Weights of a small transformer language model.
Size: 13 layers, width 256, vocabulary 2489, 9.84M parameters.
Training: a variant of Adam for these matrices, 495M tokens.
MLP neurons of a small language model. Each row is named by its layer, matrix (gate and up: input weights) and neuron, and shows model dimensions 0-127. Each number is 500 + 25 x the weight over its row's rms, rounded and kept within 0 to 999. Numbers have three digits each. A neuron's up and down rows have the sign that makes its largest values positive.
A block is one neuron, or neurons of one layer that tend to fire together. After each block is what it responds to, as a language model described it from the Wikipedia text at the highest values.

L7.gate3:500505464472506509494542486540525461484534503469458500472498510522469524508490457483525515477477484530470517535493504480484475520477505492518504510500514492531511494538469496498470546501463480503517529518516488518471515497488481504474499537512522490535489496525475519503521499501455500567471484477520533474525480486496534477505453532503497452533536539473494518443485503550523497484552
L7.up3:513519467501536518511498497489516485506474520536490487467512516506493526462542483501527507500472465468496484499504530485476482525545500495512549479483486490539523499498508499502485524474494504499501531495547486509447517468462527500486470511505505505487477501552511558486506499514464510527469499480545497449502508520501527502502480524490488499533516522492519476481466517512578505487493
L7.gate15:525482498493512514526555514502556528453473507484538486469473507486496473492471489466499532516534510535487511539489526554475526478464519492479485515505495495509483500522502494531474495528515533509513488472484530496465497484524494457502545482550511490497527479497473498436527486520519460539524544498539498490520460523500507466515489460520493535512500495498515514508486527463478504482526
L7.up15:471539506521470505478464495559497470525524460523524505498503487513461532497562507498507465476468490497462504456472485469500488489483502501498516496474511501488500493492489466474530498493472489489484499518508514528519499533522482496517515538467486515548482489504498501526484481491484548504448437511475485501535515510461502516488529542478514490498450482509482484480539502494452511501511
L7.gate190:494538482507516490479528508505517495492491447480514480491534504496483528500477458529491508522526518478425503490508511517472514529486500454504477502477535427545529582525537545507495507486432501522526486466491544516473531496517509521525507499556495489485509524474497492483537492537479477526488503508497500502537435517493542492523500511507484473507469500516478509490541508500489506496502
L7.up190:508476460473522520485517531504490517476505536482528490504502529519542483469497459560535484552512557555466485493494475492471499491481480505464491551510469519505479530494461477551487467456472479482478488534530511548510524530525496517529533455554522526477485508496525476472545479487492490519494497527534460509510515487490508502509540519489484490510465470533520510497500477498527527488525
L7.gate201:510484517494502530480547537534515467509496481498508540485543557508481506484477495523502497457501513508496494498503486556478502553475442479482517495472550483499514518517468495496516498526507555517499526483530503505455496521509524525481534528526516474493514530501520547522494536548476514521488492505513479547485517472463482428478473509522454509528458494529478527495547533535457497501532
L7.up201:539552512520498520549513562544487495504521460516460536493520506489498530499482481512518477483501473482486495527518496528499527519477506505518515484485521502535523490501535507534554511473476517500535482522509483526477492511527513502487514525519514476491534493510588537516503509525479503488450492466520494538483520468479490478481519501506480505516456509460487486535498505478508480504508
L7.gate240:520494464483526478505521513524531525467473549488502531496461494488503499507470496476548496517516524519503517544513477492467496478457509513497489508491491497502515524520512561531482476501476498521490486514476527490494525493518518449505460499527491512526549519537493516493486454494511514479516507458527522521526503507467445510466542483501528489488472498479483496508550536449494512484507
L7.up240:501539491481491524510474445476490466520521508497496485486522510505501498486499502552488498452453508506496526456467499487530512491536518464486504500507522474499500492481498423475494533495517501504536525499549484508517468551476498498495501496482491462514503455480450481536480540510510482517478492536480462501547536523464526502528526478502485470527517481474483509482468494470518464519521
L7.gate261:475503525544552522520528505504494454482541498447467527495502526452520501510512520468477488477473497483471495530510486518512533530467508514488489513463527522531487486500510484480434510537504508505450511547501512517471494505496492507507525514519498479520493535510511503467460525527541489510500517471489486515477478535519481507443545532469507523567464514515474506508490498520513509514519
L7.up261:504496509461521515508544467524504481490573477499557508454490451486507539461533517451485510494478507487517507518471514498497509504491492491487507529480536502452521496521531508468494514496502487509501539516490480493525520487478500479500520502547550459524526493501502532495506490487480519533486514496509506504509502520493459506456475470510505439519482508513468493541520503497486498501513
L7.gate342:506476468477511543476503542510499486521499516488503505492481506445463488496491492523479480534531538530492504532478522532475512466484490534504458499523486517493490505469483509505510525476503508481449529498496470518479493528522500500482493503501509495515531528539515519499476466461521536477530546466528535474496539482532474534526465443528471473521457513516488514489512534426545590512518
L7.up342:495487500507539455540510487512464475510473532533547530464488491530519489504532493477477497530504528520498468527514527488491489515521498542521495513527486479497510474497506487513486499487532538475520576529520498534514506523491495485520499490478472499497519455470499496457473504481521519504517504557471547497508495535516475572513493501548478508446494517493515498468484476509489513510530
L7.gate493:509469484546466543465509492504502506472492521478525557483502485485503463508500490465497488496492541458485526518455470448475576531496513499530484481546483451495501529500506532473492486483532528513497553519472468523472526525495477482448506551523483478533491498457483543496498503521503498507523519516507492455517502493512465455469502530515513476477501464506488497482517488494475527477512
L7.up493:517500529521529535502485518511553492497546473493477500526456511469473556492495467484522479470509517471532486480480423492461430499505470491505489499479515499494527509492484512528496497489519531501454514484534487478477499483521472484507509528566535496520464501509511489509496492493546497537503526502531523503502490544485516519441466488482502475545467454495461487522483502425470476496520
Responds to: Section heading closers

L7.gate30:507512495475461474493488487499518497476483535467497540460493511503481428479517456485528514482498504529460486494478470497479504489511513507495483494514511479500515523544525529489493516464489459486502532462510476485477492467527470456450489500489488503510502493562498490482472486472481496473464500509498524530525491473493487506477530492483521459493556527530527473492449536495487502503545
L7.up30:543515499495523478459486470482502458515506500491474503507516469528512512491530508500522448530512528524519527485485520485456517500523462494489460476471482488525507482513482453457474481522497492493478494520537505497463502535503527526488504519511499494506410539519505468522431529462489443480528515473449495508496486531462502507518510497505486514482519499500460489522475509460487514530528
L7.gate73:537478505523466505519512472536526531482451498541525475487490524477449455547543509525510481497510511453482483513534474479496539504462465508525452492505516477503444512506507487478478514506494520513538484495523500502450503528504487584522455545487523505508484485474458524479501511470450491468473511493493560506501465461484493499505474506512523490483516492507561495449467488494494549524519
L7.up73:544501530514529501500499476508534501494496489502516495507480507506492440541531486505466524505532525489510513484501523522520518538502491495480499488502508457527515496540460523481491539506491501497487537503522436513504517497517498549509512476509509471486463511528495462514495500519470492488487503503485469497501497491502563482471491521544547499523494510524520494470478477487510526524518
L7.gate149:508464520552468505459520491471532486488481521484529483496541538567460494531504480486514496505489507537513565497542513473483475498501544529487453443521495506518494519535503484439465464511506479508535515504475491478463498500511517530525516534536501537503488504482487549462501497496490504492491523503479492531527510471502498520504495501497459476504542503515471508558463538497447471518503
L7.up149:499512507496487501526499453486522500486474469488496502466494505536514439495457496503515524499458496527495529485536516552459491521517499526537502434496516503564521517522532472532507542511499494526515529494488499510439493518523512518497526531513495464437494522511491467471501532513505504523460485499467488487498496465466485557431501540483440525449495470548492498493467537484511469501472
L7.gate197:467526466522474492461503486497544475500522519539501457494530495499515446501534491478469487500541478510502508485497516510509490521479550530465494471516493463514497494505493512507481516507484477513473513471514480508509480545535485514504520459484462506501512490506481515473501503478503487499508521491476481506500504500489526459495485516483558469456548479554481500475521473520487449512534
L7.up197:498544496504496489443521504480487505453508525507489453477481498487551445493503529453489479527527483524507510479527494519513486527484513524487530457509449433481491518514504535477461502503480517504520502469526477500496510515516487528509510505474494486515496473529491516491493497499513489487482482519492488504494506503483530462486508539487525478510531443564508495475509532508479500519521
L7.gate317:489480485522525508508491486510539491482491506511527539507500506475446400505495494498488505463557492520468481462488524457491507525503506535493490483498536448477494519517473473495456483494526488492504534520510555489496482527552487511486519489510505531492485508516469492472551532504518479496520533530496499548470527491447482489521460485497500491511491467517474503494509506491473524518514
L7.up317:518511521513500520527462488498516495501430514502541504506483493482470459479511539528449508465534502518488505474450471504526532475498474492532492522506528454511473499516471501490498522504503474471473499508524495460506484533536506501460486464510482502479539468466495492479506505507484508466507505553482525481474502511467452514492430498497478481516450464481482493478509484474475495520484
L7.gate331:528517510500493513473487530498537493459523531462545480523488471469494524500514433504503485528503523535476466542507504555507557484498491512479462498493455496495514546525507494467490529542429513503478518504503496516483526496492483494523513480500457522500513493527500529473524480474482474522480528504474498501506500517495510481531487485445509496515548494507455502497514481503459523500533
L7.up331:526467533465452506481498494476504507517454495567517475475499489476502522500517523514490483485514454505523488493488474484545469527525526465466498509508487503544483467487532525504476505492450520470481533518515432496514529445507479482477465472485507504509481495492520562540469524500493520488460483471506478454528470481503508520489517496467507486521513526500483487490515497467483518521489
L7.gate364:496489478485513566511530483507508466455507465452485527484512486506476445505485460477470491507494510471477517508508511431526559531477460496533477546515522453536482512521516495496532504513489529481472482518502465493495504491540462465494492498476454504512516473545510499485483527477526485493489514483530473510474482474485492528490495501473502462489449486512468527490493507467491491490496
L7.up364:483492526491494486485480485479479507487455497472470528500519569459520524525546507470488533487535493492529492538507493477461460507516519489530564504495502496545456492537497514472498487491476489506490514449515479469504456515450456505436501528472488487496498530431504478487486459517472504483482513468518517487493517499536514481484504529466505491484522520455506473487531516542461499507492
L7.gate403:504473440510524512479529505512529493483513502477490523468484536491432518500449507518468455507536499502445462488543503490486469481491483503515494543484491493524492545527451544475488477532506482540501524511494533468456539477561552483449472465496490474465567527507549518462495493491496524521471510479507500508514477513463527471521474486496487444495517447482488510474494484507477543527470
L7.up403:543472470539508500492493493500515506484542507474512479486473505476433476518485524520472473524496475499499517490486519430525486462504503510561465486530503528504498529549451549463470521510558491510475480534497529486490527467543515517473477475471508510475477536498494513492479516516531510510476490505502505489527470538471495439484456498483496481474512501504529489474511454509483522521470
Responds to: Coordinating connectors between items

L2.gate202:435473479498483491514493473542522485481551531513456466476535486459500487457478517480492498510515490519494542454487516523496492503490531477514501506475516492495475505492512511514491496534520532506529512483518509476456511474476539469488491467500512496507505554506539547449439512476476518514530510489532528539500524520466528513463553532529489540498456511466475511458491500526480508524496
L2.up202:490506519502552530534446494505554533489451435538512478512483503479476492495487473489492498542556502479476461521491447493490463524485494527513498511507465488482452519464520493486504510561545480514483478509476507518493448503519488470501471474530493545503495486506482493469504476483528494499486520485525504506466480482503505502482491491493523448483493500487505517514517529492516507483485
Responds to: Section heading closers

L4.gate63:509523466491496535492545460515489514505499512480488468486535505483522509492491494495538460510490483536479494470517506517463521525504479507482514486484469478499517526543445489475501477506482494523481542499489514492468540452498525476480497522538472489525516496528467514413489525477495513475493506454515485481532495498492517457498545478529474471453500523534523499509532504487531544484526
L4.up63:506534475466471510505519500523552542500527505510529484464466466471484516465514477501488496492482517470506507511483520537463511474522486480478524493476527516506518485521495486477508523515488489496466515512475491481530534463476519497527492472462521476537531491550529512473456505516477490545448511534509531475499496502517516546470499514535494484500532469472487481500514481512480511537472
L4.gate106:495490501544521503469512483525561505496493515472490507467492502527489473487479498428520481491472488547519505502543534497515510493486476525506452458514453469509476501494475477469460542473538471563414507521451488534524525488488489492531516543514505503541462521473522480502447518473533487512487488526518464494501555476464523469492515510499462514482540517506500520538525498491522548510515
L4.up106:472529531473515484456534489488511495474478478512496507449465487508524527525491486501491497512512515518486521479547456518484465522490533482485465471492506490492516510503515498510554521528515490551520496496522482520514514510513486498491529520518528529516543486446528486508529511498498502499460460530537555525517501525507471510515520526527523485499486538511494476554525505486496487519486
L4.gate115:470520489523550533443548481472476511458498526456483468506506519524490510491493542497498492514521525503496510525524521529499516465488489507557547486484500500503464507492462481475502532527481499525484531510473461483531536465496543491480523501528495495454487498479490537479476485494468512564493483513522490529530511498529487487499471507496512469460488507440498486473541516490496538469457
L4.up115:470512527539487584457487500504471501511500526505527493488518481514505466517509541523491490494511511511505512543488508501482516518482498492486542512500528508506508496515462507450508486502481482467438506552503490555526512480486479456473520509543531484522487478519493502512467481449497509556549480526516526504516504521518480469501483511549515478480502552543532494494550509512506497506448
L4.gate130:485502459489488493489512498478477473514510516520485520476502467504471500500451498496537505489525518505483501528501507505503498512509520482473470516526497510445456519482504498488498471478555461520487550485494472483537502478494511481473513512508519482480506495485488475425488504476537523523515474465505534545524482518544511509475539534468454493473540536495510506494459488481487514498466
L4.up130:515514439520474525516519467496505583522486519493495506503531497525486490474543525473467480490494479482484477561516488516466492491508460486501540490471479495487436504512501454478526500507492533463494516483503462507505477521496532479530519496485549496536511502481481520467495487455523516516482488454476520505513523494435502504506489466506505509492487483508491503554506496474488502418500
L4.gate139:455497614486512467454514495523509463493492556497513441512463483480477528494537496530522536474509514514493546453505487513545535495490557498503508503500515507509464497493527476506512466506489530505479488512491512524486487469495497477455521509499479494453492496508499513490468511456532516472519518504523489524501466501506531490479469532499498532457507453527438505474453506448524522483559
L4.up139:469537502518497496477518515517502505508497493493511529469479546516508494470548474472517508493514494471488490543568491539473467522492522484482506457515523490506511467521497500510502513461470497556526491508466511471465486511511479472531503540532509499504516464523507487492502507477532458555501517471471490543498497504477521512513500522490501502440494503541473497498480552462487495506482
L4.gate232:504496521473559527496474484504488535475581453505520470527490498491487472508491473539528516500519495518434514509515493514493490502478500495512552508502485492479513488483490478464488481461534497518466505521516567452489501449502510470502479522535534525460498541496524498517476505483482504489510505476540476462535460492480447489478515493512468546481517492475505495458527508501496527506530
L4.up232:499520486494527525490499500510469520505544549494526473503494455483487522484493495463526461491497497505446480483481483519557508515520466503520497517489444545489524521476514529486454488491492515501458494462528492490489488459481506529480502495489505487480428485486512487498486553485511491483521481490470464470500459484478441495475503518487501516505526522464497505485512531499483514526469
L4.gate325:527512485489511487475511501490550510473539543516484504461509533520470535476517465525515491464454493501525512528488468495536502484524502507493488467504502458487488539506472443439461460513475501492477525532480500458485527516510534504447528460545550546517492519532489497469492509486473496504536501510516494516517531526508512425500483502564496473504508503493530517519455507492493528489498
L4.up325:518523463518537505481533475525499464491509539500497509493520511507509517454507465521502476504480478457507469471510508520500496438494495519506425503471484477485497539549512466488465526473493501497485517473498520497455505519487565513515523462573521532479495536506469477504442491516521512544499503514503479528518545548540537512492529528500505507474518519527502490500475502510510512471549
L4.gate511:512502517485502515462520489486527569479500524456459484520533490531516513485507517505495526521504485491480500503465548526481531489480461521521473501499458501500458548543501465526490546507526512488418474520506533468491541470491553504457483510519486452490522512470477499466512517511489470526495525520518486496513474491506538455507476487523482478513502534498517510478509487442531528522559
L4.up511:518490498503522467478539519504540526482492509489488494456511493503493524501470486505493457451504497515505467511488484514491447549503492510538470474484520497433547521563452468492470415525509463477520518480463531449458460500498537504465509469512510478505500491468492552434503496460476483499510486453487495552517504500533489487531491556499526543506501485440518462517502510486494531496510
Responds to: Paragraph-ending punctuation

L4.gate47:502499515493516496476553464447526485469477516454502483492534494517491532486511481495500525505497510478459454544521487476453536528516515466515476497523491494497511556497429508504485472463482489499501506506552496476482477500490527472518529485488466547491513505524493552491511490526539500504530512479536529517538545480496503533513529483499475455489512520477519509559531510478534492459549
L4.up47:504465518484457527510532508495587510485462547481488539512499495498475466472503483457526511486503468491486491561524519522536484539503526495488481495512487484505528506512492501480516477508482520477485517472509467467532482486501490525489504506475504512523466493490489512521460503517545482514496505495492495538543517518504561532513527452443478524483501547490514494486509507506469495530520
L4.gate118:487509497511503506507517530494515526503512476463455513445530523459447430518500489505518482476495524518500492529496518505520500536507495516484482503469503492528493497487513521510494484452496498489488555515491516517483516476481481496491495528549492496471506501502491548535503523502487472492553526502504532518514523542506552491512541454487452464452507595502496512484515486503489498488529
L4.up118:526495470510524506556479491507520520496496455511510462513507464501466440513504508503540540494480464505481484523519479469501521524499523521537469478514506493475519504540465512531474493483515503465514508531519499499500492501512507499476478528504523515482534517472519518530442490499549441535538506485471505588493514531496530530522545472495461482476528498512487494454477526481516517526504
L4.gate278:483492484519509515518562546489492500509542506471546493460512535493484447521500498505525465514533485480526516496498499489480492496508483492520532500510503489485525547535476499505491457458517536483515535477506514480492499528510554518505504488507523486496477528530500552498481480500486428499556506504510500489526507517540478453534518507504451495506508482503512511471474454522509490499481
L4.up278:505500425468518471487507496480491466495489496505495524525510511514481480514507501516490494552526472525583475533526522464532498515505570471508496508472497468528508515533510506476502529499520503497512507478550475474533476514495504481491499505497542527520496513551520501511482505517559484453509519485499521502494506504499496534515513503495453492515475501505473503520479492501478485516501
L4.gate311:500455465503444487452498486482535528501510545466491507498505509470450441487453469506487512483509481522498463519484475490525476486508485557468482489476516476511492541522472526489457550505519535479463525508478491507533493477502495498453482517542522488506496523504530500501431495505544543509505497491474487504533500536518505478511520484505474493494517506467461492500510475546518529520540
L4.up311:481473517511493490489507516496532472469472484493508492541567518525494494521506497506501508521525491536511476484547511540474520493500526547508497524498469507501511481495493500536529511529570500492493479505466498480485481493490529502545485518494440489494468477484511509475461478463530490497482483467505465540509479484515506529518481500476545549457499511513503491510529483489529515486480
L4.gate320:527468518514521529461537476460559523480521483471516487493514480522507463515509470471527523500482495482457485519509520485497490502513500477506482458513499471476500572518513484508503467477530502502507485525513501403513456503501484490534508510540474512504555491478459532464510480482542513515553510524496495476510538498456487507501485493512476471514472489504485503479526515520554543485573
L4.up320:459489501543497484475532488489515492490479515517501548460468498546506529515436488501479528488468509485485498488482534476546507528489541489490466500515484532464500522488495488493525509505535539510435482499544509459471501500495514459480470554511486501500514496540461502477512517439510469562487467525557501495474480489453503503499499519514503526490470489504498499539523507512505482500493
L4.gate323:517485516527516503481514484495519495500516465468497536493532494458443444492480505493480523507503496481450505472505506525528527518507519454476495468495490483486488553509515482474501514502499486505491509534500482438460484491514507547509519531501467473496526495466524509526481504526531468492515496524489499511512549514469544519507527501532464489480516487508533511494507467487504509534519
L4.up323:506486530487510530520484520485448483520514472540495548512525501472511505508506505517486510517476494525505515505515495479526486515522541508438499484533496531511512468497496479503451502465510485519474487493506482535502449493493495536500491557474477496491519499494484467531530503535563477530516488530509489463499515492482558535518490518536486534451484534513525488512483487527469501541474
L4.gate356:542487496514488482499529504472542487480491512487520514515498514486462474521471489519538470475507487485479456491503490476502554516498513514512501471489465458432498541512510517494466532483464498474466524492470483465481490463509528521517530482517497508524524466518486515491493516497537476520507497498467465516513509517485524467508507471471477539441535473498485499504539499489475519507489
L4.up356:490451504501461488493519488482430493531483508487478511506434531506488472516490511516522508534510518503463511506527483455478480501495494507506490489513521557527522482472459534511551502493497510530520566503519516507491463500488497539476428497501470506500467502531525541492462530538551525474501511481514447480488521485484500507488515506494459463492531463514516496465479474462530472490515
L4.gate369:540550468485504468494465492489549516479506467436477529482537529523467515491500460512500517493489508553528483518492517527483510509502490478559520457515490460511472553493510547538459523501520489547464497506445546520484533454526539486464523492497515502537490516484482465504485509428489457566461513516516459482529495500519490488484502507500455521487502521480517504503510492453491462535492
L4.up369:513480525505507505500514504482488487495473444456463522484511501474449489548472497477493520460468507551567467528498515505534541513514500507546517480512519522534465513497505498464466492453478505543489520480469495524515520474524530464519529457495499510490517522491493515515462473490530471497506512493505504499507526507526475507517518464487466500500480509522458502481506493498503501495500
Responds to: Clause-opening adverbial boundary

L7.gate42:505501497527498518532535524474505479500512495479478491462514540505518450535481517502479477528497497543496530487509468524476486498496511531500502488484515464500534574516459500481483489566521529507546501424548506478504492530516469513493498501520532505505491543497549530494465500502490527511463507450507499518494536493509520511489524471497466495519486517534510498483476513504525522488518
L7.up42:526558431480511485513498498483507491534513498494477463507505492450466479503466497498502517481494503477480519511505494487485528461497528477503498536523497493503512505532463506538522517463539475488495477533512478479541506512481486516511475493518506499520529484483536506505478535481502582510520543525504511507531451496522444476483532455480497497499516519501488494494483488506547539507502
L7.gate173:508524503483514532460520535494483503517511493480517492468533485472501518479533476478472543497515498488484520535552525547468497501509467526477489456493527483495504495529475449486513495524483492517505507480504524490473557550460520495504495506582552504511466505516508493505477500479531456520510516501490476486516503521498491527482477504517503519500513467549503496566474484535510463483527
L7.up173:546508458531515502480534506506503500528507506481487459483499504484462516533524469468491502498441487524486447567525502550480528490499463501496497498427518494484503532525496448488483492546494532516519511520483507526496523522464505488519494479517525505485503523531486509521510492519490509487509499507492460533516517517490473523511483504491508532494493469507465510539513504531488491491543
L7.gate189:513513518448545511495547523470480499459518487470445513495514517506475524492474517522580527500474538509470520539557488498489509504491531479478488482478483443513525539497496512443497477480482494519532508477534510486506508483504551465504481517530517505483536493485504494547468513535484529520526504505491471517501524532501512484551520490492504480504484507526465509523529494514501523508547
L7.up189:486520492468509517553549517497532510513514488507483551523493538445465465473486509498516504486528503468485514539529501501522499540496521484475495507501478496486536476485495463470491494492477519484465515512545517488468473518501460510508503507513488533489520470496472510546498522495575468531534503479495476478496511487449512557504488463475492481514501515481502509536514485443508537535532
L7.gate221:501491534492495495506451473506500494463488476503535473544507495472491502495513514510530528454492528491520516509461512527480502471517489503486498478494483477515520513518488470471492518500475494501552553508485482515499538498484504458484454461516501486466522482523555514491496494531529524512517493528541500483534482495525507491486535465478520513491510484521497486522493492478550533511493
L7.up221:494558527491506490508502519508493543483448555479499490505531488470483521496524493525496466465469518475477500498496479519481504497499460517511505510519500446534500529546519476481519505497479524494484485462499477470518513499511504484526493491532487519441489484533479488529484501548499526490488489482491496494552482494499475519497478522443556456527495481542490500508500520509545507493521
L7.gate322:485532508452529536519546514471500475478517525525495502454487556487465535527524509513533486454492498550510490559450566511552484542530506508440483495518529489528544495503470509513476469541484523511490507534523498462467500483517486485473479513508506436482496533466504494532517525510475490487523497493504501528496526499524487463460477511485527458517487513533491489511515495522536584513530
L7.up322:493496513476473520484516495472520486486494498473504501451525526516492465519496517533477512484506490559505495475462525520493516502509452521485497471471545481573484486513508538493500526580512539500495463493443508507466464478520540523486498498499538459494518481517512466514498521520473524531531498444522463528532508495522498486464494511513515500508452482482518502554516478514471566532551
L7.gate332:506525472493521524455545525510512488469487495495492508474486486496416497508491477480468463530544507479489489517477408463513518486487498504495497504544494455523498503496506500475503517536487505499492532456477484472467506509480482509506480510511496493487481459493538486507449474521470492511449502474502506533523505493527480528495452519490520490564498527522539480503499502478501489510523
L7.up332:532523491513530470496550478529526495519470516491496475512533522475455496506510496535470501483497500504526487549518457500472472514484501512527487499494482505451466508520517502502500505511477506511528485482493548486506509502498499451511511495474540509473497422501550493499486517512486488503513508511499504524509483536507529510518476476508489511500498533521510483480483500521539489469504
L7.gate399:489500513494524522508496485450558510504481517512461497512543512504504482479520472509462524527554486509512502533460448520507505542507479494481515505462519508548540520481480511508509505492533500487495472473505507484495551470489555493503440504477474464466478518501508509543472493471524506517511513503498457496532461498518508413481463505538526441493475486497507507508508475547477480517551
L7.up399:503468493467544554523523498485510489504482504506513517535535518471496485536500552486469470474530540516501552487493476510496495514517529466513507527549499493521507515491523481513521479524444523515502497407493487498503512495488524505500476472494501500504438485505531508482444495506484500476484479482530474495510457497493518468532495489494516475492505536481506510507509504506494545528475
L7.gate460:483474491465522534546559493501538495493495521491460500504491527510481488478488490521559500520514541514470486514524533542508522516485515477463527515516476512489523534505503473487449510508519517507448538506497531502484480530512490478485476492505505524487502511523488497557448523522514497515585526480505499493526501530505472489509509457482494476514533501502490514522491481474508537509524
L7.up460:507509499524575464479520501489525497464523493452500516509491499518471542464490472511527488490506510482490493511501496477526521579515524523506512482522491509505493541462498491489500472482489503504507463522512509502485496524474513482541484470502486519487535499550469513567491475533486496489493493491483505451521519481497493496541532417476469487495501517534485512525584519483517499477520
Responds to: Before a new noun phrase